MLP neurons of a small language model. Each row is named by its layer, matrix (gate and up: input weights; down: output weights) and neuron, and shows model dimensions 32-223. Each number is 128 + 32 x the weight over its row's rms, rounded and kept within 0 to 255. Numbers have three digits each. A neuron's up and down rows have the sign that makes its largest values positive.
After each neuron's rows, "raises" lists the tokens whose logits its output raises most directly, leaving later layers aside.

L3.gate885:145111125129085157113084133055129114123153165086133151135120128110077099134090155153067111133120093154125133111125083170138129167101169191159170110096102106137117104099112152133163221135184095114179136096097077127106108149099123107153125150129130080144159174067072115053157123137178110152162104127161131144137130118150135127072092103087145126167089133123151110134176176138157107072087117147107112143128166131170145159193085125061128118165105137168117112120130090106130147183105133112162094154089132087088115147163147145107170097114081139142164114104185135117143140152064131117
L3.up885:148148131098184124127088115165169109119154112154127158139087157084082129126124165129163106156133110087132118138119144172105143133126153116115137104111108116137085148134111114147141118124094149118090135149133146137117149106104147116090160157098100095126184149101204110132176080114075165116040110156168176139156099172135141105157148088122127117074121119145069186115128093110153122121094155066146144122087088120144119093164165097151143179127091202077113112136108200185132094135122143134105126138086167131127167108039153145107157074087153177093196164138152095107111062164136115114
L3.down885:173088109144150150108091109106190120057171121081136149146190106130166089069127139146147133079083129112104138131161132127117101153121139124102136169120115158116065095141110200098147177124177114137091158104089157109125130187117158107157143132098078094127184134128147104129181135148158099107048109146164135118099138157185077021097144176133141153143120074140151120129150118087129100060203163124099110105157144117121150101170107162148128132126094112156104119084147179074165125121150069097134081181138117096140130187141168063082141159104154151155110134097146137103175140094125150064
raises: "C.", "A.", "B", "V", "U"

L4.gate873:153128132068116133160059118174178117149139141113028154151149128167123121110137148171073152138181180070120093183178109189098125118191106141147142160127142080103135126096104167129147133151086103167129124085139118181142113087180106164113080158059114113102160104082086084095129138089077108146086113140157129184171154101093073159190126149092136063099126107120189142179146156186099115134095140116098140132116213127100076067065101134130080148158171170156125076118134062113194105081098132137093166141175144090169062149187106125169131133092122164107141118128111111173095152099118150109
L4.up873:173136133103166124163043141111144113158122131131081125152141141132144107047104157121101127152177194066123112148203159159128120119154111131090104125125160139084166105114103138152119163143059128128158125153121119196186139069227145120086087173101105114135149111085077117077096099110115127125076121207138141136135152142097055148167123126131142110125119122200170139196126128146120070147112129128133155125136114110087113067095134119134137207171127211161135108150121102089143134083116165139110162139160121102170056151135102128128107102120122133111186082140146103169046105101148132076
L4.down873:074116112174137157070171134120090142108119107134232100122121116099124148171139090126181128134077047174123154105093111099156126121112168130132130107137150162153133129179154144157128130112160151103135108177120156091072124187076152098147194090167141149146125169143131143183136170160165129143189137106136098093101114145144192100082145113164124184159121172124084137105105126081146158122163130145129119128167089110129194159188126120132149078069145057108087170115101192182072136149163095126172096117063125168092201099109181149107160193144120063138088125149160156076181166144107121138
raises: "ä", " Austria", "ü", "ö", " German"

L4.gate151:111085098116183171091103124076083138157069163076181132144148087150150118140115135148109137170083115103104157122073067100179137149123080085104146109153097124110119129160113114040079184187144180145176107089126100081138125106182107137155117138155151165117176166152163103087119105139112150110127121183152113135115073103157119146123124133159153098181124152115176115149116066178035154087143121133119157145173114081168101132103151158097131196108156168150084132116112053098148081137131080049088090200098085139091138152085125159091085088195126120116107133093102084112125106185092086140
L4.up151:109119119096174098102134136113111094131137199085171140182119126160129103177082148088096103134105125101157119105125082042131138078107136155160132104136097173215136075166099165070134093096116179166075120126142132083106152213151071099114091175118158114169186148173093173077106155114147139106166092156119077052106129168125149143109159124135144089059138152126158140155096071161150118141127114128147130169190147095076107175157186107115098130087125157163069100103195132136137143128099094107088170193118084172110106075138140148096083137114156194179147091162187141169178128141101108108
L4.down151:140149178126209141172117167071130159109132124098095127145083089137128123109132060161125157091100180168082094126131149209098083083096195121128126220104152146162101167130148124120091085138155131158061168119136153114099170087129113105138092154105143132164128142116090143117072115116159119129106163095098074200137118125126108169113115098115061191111187139124116112163136155135120102101155104148118141155091195143091098164081131107091141072085116127133152127127166157104109093134152115103119164085147185123138132130150195138116170125094092182135089165102161153086071130095165109196
raises: "itude", "|---|", "ability", "able", "ear"

L3.gate442:156108123106184100114106175131083132136110081148109130112096185145123171118142130107094163137162147109102125131132118130105133118123102127048099070140089182150101178168162137144103070100077126125146108166109153142159116123193122178106073075087153099150088136096139133083175175131069182095135118186137133071141102183180118133095144129088175122134127132132101134199172177140112144157132100080184134147162128102133191114117071135165135102104164104156102127144124061156159170184147075122098118111078144159105087115069139158096074155100139093136117136051113176130130168145110144069
L3.up442:143146134091134139066094148151092166068110142135149176117085185122162140083130180123100154138121193139125169154093144114052144132187138112100085112128144133121085113169141107143106110115092104088098114091105091217101143159077058146135086077144076152175085112107131113126085193113070132121151065132121164118143087188132154134141124144105075108170109182105142142139160148166151120105121134144084168090178105122166182148112122130149076120164152132107135152055132114135137136116132148112077128172074126189112182083094115228122201168049160104129184147091134116104121114132121159137
L3.down442:201133099178116089164129117146161085144138127076126102111158036119074132157054097079145090129147076126118143070137149119136153116086148091127153179139115128182109128149150166126109170182108154154132143109168145046129097113141153087155130174098150117115163089119126114128106097118132088149080191069156100191084162115144129149176166127157120159119131078126147152098128173089180135134106063160121096166035102096071163102088143136115145142143081120140176111154111157076080104139108153173164154137192164150205125211184062144143104065155146128112135165125158105140159097140149164142
raises: "VD", "BS", "urn", "rob", "RS"

L3.gate1237:108066109142107160120130148072158143072137222133129129162184098140089182119114069101171133154104104183147140043146120093126080090009134128072165128160111129116114111110136121117124071138107122087120170127093167104131119086086157129105163125189106132126088073168114148124104154191128099100140161139053067087092133142195150142099137121127150112197137156106122117100141066162112115102146102124136097083161118158128133214123100106110163144123144122186166112082123114133112093120151072124176080133130137216064172164179142068144116121097072144101065144108168131123164125118142123203
L3.up1237:112118081154095187120127153073074148104148193127104133118184149149129126121148080103152134126059064151155127066214136085170085111092125165074110142131113147194123112150135115110073080186089110119133188148137116120089122086061166108140148087186116176097115089131144123110149161137122112095125174136047135164122152115171179104131149122073176187176124133114131133126138065144142128070134093167138128101171151127087126168105119131120140167128127150148094131115120122151101148165098099164151080094157123145082207128155120087140139127103067067112110115120161104150149105140135172186
L3.down1237:147144168135150130073089103172154095174118046138174139092143099084123126166112181125143119136178123090096137188084096159112152141208113116157137093094152091083176131116119151169150156107200139154121070134101124168132130152179074129114062149085142070155149153096123130124111131088111154162127110090192135113133128147087113137184161129176093131075114137172137138169120177148100137159126160113129135140118101105140143068173147131112095088165140102087132118178142122099156124091136165142125158120131085108199061111132144140126130129141190142155168105124080176119104166133156113043
raises: " Dh", " Mah", "iy", "ya", " Kh"

L3.gate1115:139179124135127142122080114102077140091125104098117070080214098174143100146123176151095106169100076148165128157104162089144158107178158184096158141161085115116087123119073140148189188087166172144138132108163114171166141151170148162096109144145163151071139135220132135100124191131127069080141187075096145118122127079137124179197146107148067057148104138117137148177133143124119137201112163139166196141095137065140133125118169137126065150115130114148150151098096095133142147100112158034133198102160157225126109097095139164070134162091162135099107096138210070148139090085086124075
L3.up1115:085088150127129122099100174148087111076150137099155154129120137155117097079112147098110150140126101084120087057149076081052172110139113167125165089118117183149145093157093199194144172096141128149105096119145138137168115075070093160200119161126079219056151106104104098099129152114082087129134138139108112073086180093118171028104126079135133169122165115076131101115121119090156146108136142139164132210114180097192078156161114165175148146162197186059088149107158104127132146163187109101107096170088091202205144095147138121172093127121143131126123139102109109129148159137092146081
L3.down1115:138180119125153077160182069124120127114111099072102124152142169108132159110111166119129120127048153153134094168096146128174083134126158125126182136128136142117128127151105144117139126154118139090135225116130229067171157161166118094104151171168150135226145119121139120148113130142118152081106181156118098208162098106116166144201123159144107073149118166128074110169168124058126167153072178177146156096101121103105130122067095206086067128157044141127144118162125140148097133097072179116138138086161144141102190127103126126135155154132128099169145139130117162174139087121139096151
raises: "er's", "er", "est", "er,", "er."

L4.gate752:135140193110132153117131158150135146159154126176151124061151125135160101100107075118156151077091208140162111128158179105189095090115153165164091175071116143132127072112155093087132122136108165184127123157150088172112120124158120165142159126077066146195101126114162141101133118098134141185115084151107142125102144077117176196180121125153138126064208120145110081153091090134108110097122070108087115093149090156190102092106177113111136076116109123140152163099072099091096136092112126137140196146144134113089191138128134149129064095140095098193116093068156159167160118131120146109
L4.up752:124122124066097101062179144099156141099116128091114152062139169162092158106130125177124185110144168114141115126169156065137151170178102110182061102165101130120143182146130148186126148110136139151174141115068110137131127134127161074108135187129055072121113091160155090133093138176122083085172118153111096158103202147123194117148127094115088182183125128116129158123135150099132172135080105156091158151165063179139140136090111074094176060082153130132146124170076088128136065125095134176078154086147150107184133086143129128169123099089147119124098149062136103148151125098142097120
L4.down752:138096172087063109138157142122122135097187112167138129167117111115096182101094130126199103144067143165084145121106188085133122111107130070117082107126141128124150164138130092120121118050121146201114102118122127128131115066155140151165136141096061145115151148161083178146079122092180105138109095135127147145082102136183190192114117027147083158134100154031157168175100136105122166128100114140168077056112072146117119106068178138122142170157104113076137146139069150127152115100053184102130124157075139109085118147110155128173129116172170119086081121148140105124170099156131166126
raises: "any", "ike", "aur", "uch", "ung"

L4.gate2029:115109170165137110204141148124138106139126169164103117123135127195105085127107176131127151085081074137125160093127149134065119114138123076156156108126122182176127142061090060125169128126179114137162129139094148119199142166152192141140061145086102129053116110134109125125171100127084144146097131123170138065194122121146149143127138082182134124125082090091132158130130054135147084154091170165209121079099127142161105105141148115117145119126117177118022062106158152145159078145116136147149082141140132140154125126135168080152144115082118138128182145118128157117128143142095111156
L4.up2029:128107096151153136178143092083098139154157118122138110149087124118166095197110204137118149162086162077083099153060104160125079083154081122090164091177109112186095121079101130035144070129102149146155138147112111128137061099132104082050124110110115165180136092128143140172181149165088178190139083192141119123181135111132172130099125118150174142122112105114097155149192117074119111071114149113109059125114114120119113116131147079122210143087133133118172100098146061079123148151137108114100129128109152103158117081096157082178126094092083137161175155073133119149105100114111091149
L4.down2029:126130167112158125090147114175174111130162126182079164160111147144148039151129150087134151117124158111121149071104156146167089146129135150166143144140085130134130212133039189133160114134102086108103123136165186100111127090101078147123118130081176142133120153134111111066122140147122158137088111089108102158180138165211088197076085113149126121112117105128090165176112109133124100129096117134123131140147149182106092147128139143123148162118149152214099110143124111124116153189171090162130112145215147129120127189119131076156133101128100176120157088173088099198180162122152158110
raises: " receive", " come", " appear", " reach", " make"

L4.gate1033:146093158033120160116124134182124109144149189125136184172104106110142091126176141141093184161097157112154129073115138164142141118098110115122142139117086126118145173098154086155112171145083183159079108167133099159129086104149142125205168087091155128176139133126089143156173084131113108159118105118115119155118115051128131049113152045115078123097169162117147101132120073137117145082078091087112075161076117103165113133121092087129185110157094128105098165134132175130175045080143172156193170153125120123154109120165129204137175104140085185065150129140132142092130071112137112118
L4.up1033:114134151112198083097152177161132126130136145137150096097091151153131132122147119124068120106116151097059135124087144196157174152138171130144134100115150113187118115118109128095122098087130186095157102127084143078151081218119120089172117125142172127148113172135138140103086117161150140055115116076135126120111135186078137104085134158189109129173088182124161172070149146130141099138141152148169164147088132081157166133142139094129088121153125073131071206127070185095144149134071102165094122106113090148144141138148123145062174135127129125174134157091159188116157134162157108117
L4.down1033:123164131154103113110143136139159083132154185141124050187159114113098150137060125115085110127178095098131133137104166127176176113157181180061125018139117142159085120120138130119096094079110096110135103108094175115129082158151137131151146137155132097152124130137114074125116101190128112078132167109121125133137143202094140130102169093134148134162139147128171121125185153103117123114153161119165164143128135089117111121087101170140106131107081118074116170173149178128128125122181135128139138110115123104165087187121120171173136151136144164176128167142165072126135162148161148101
raises: "K", "V", "MA", "Z", "U"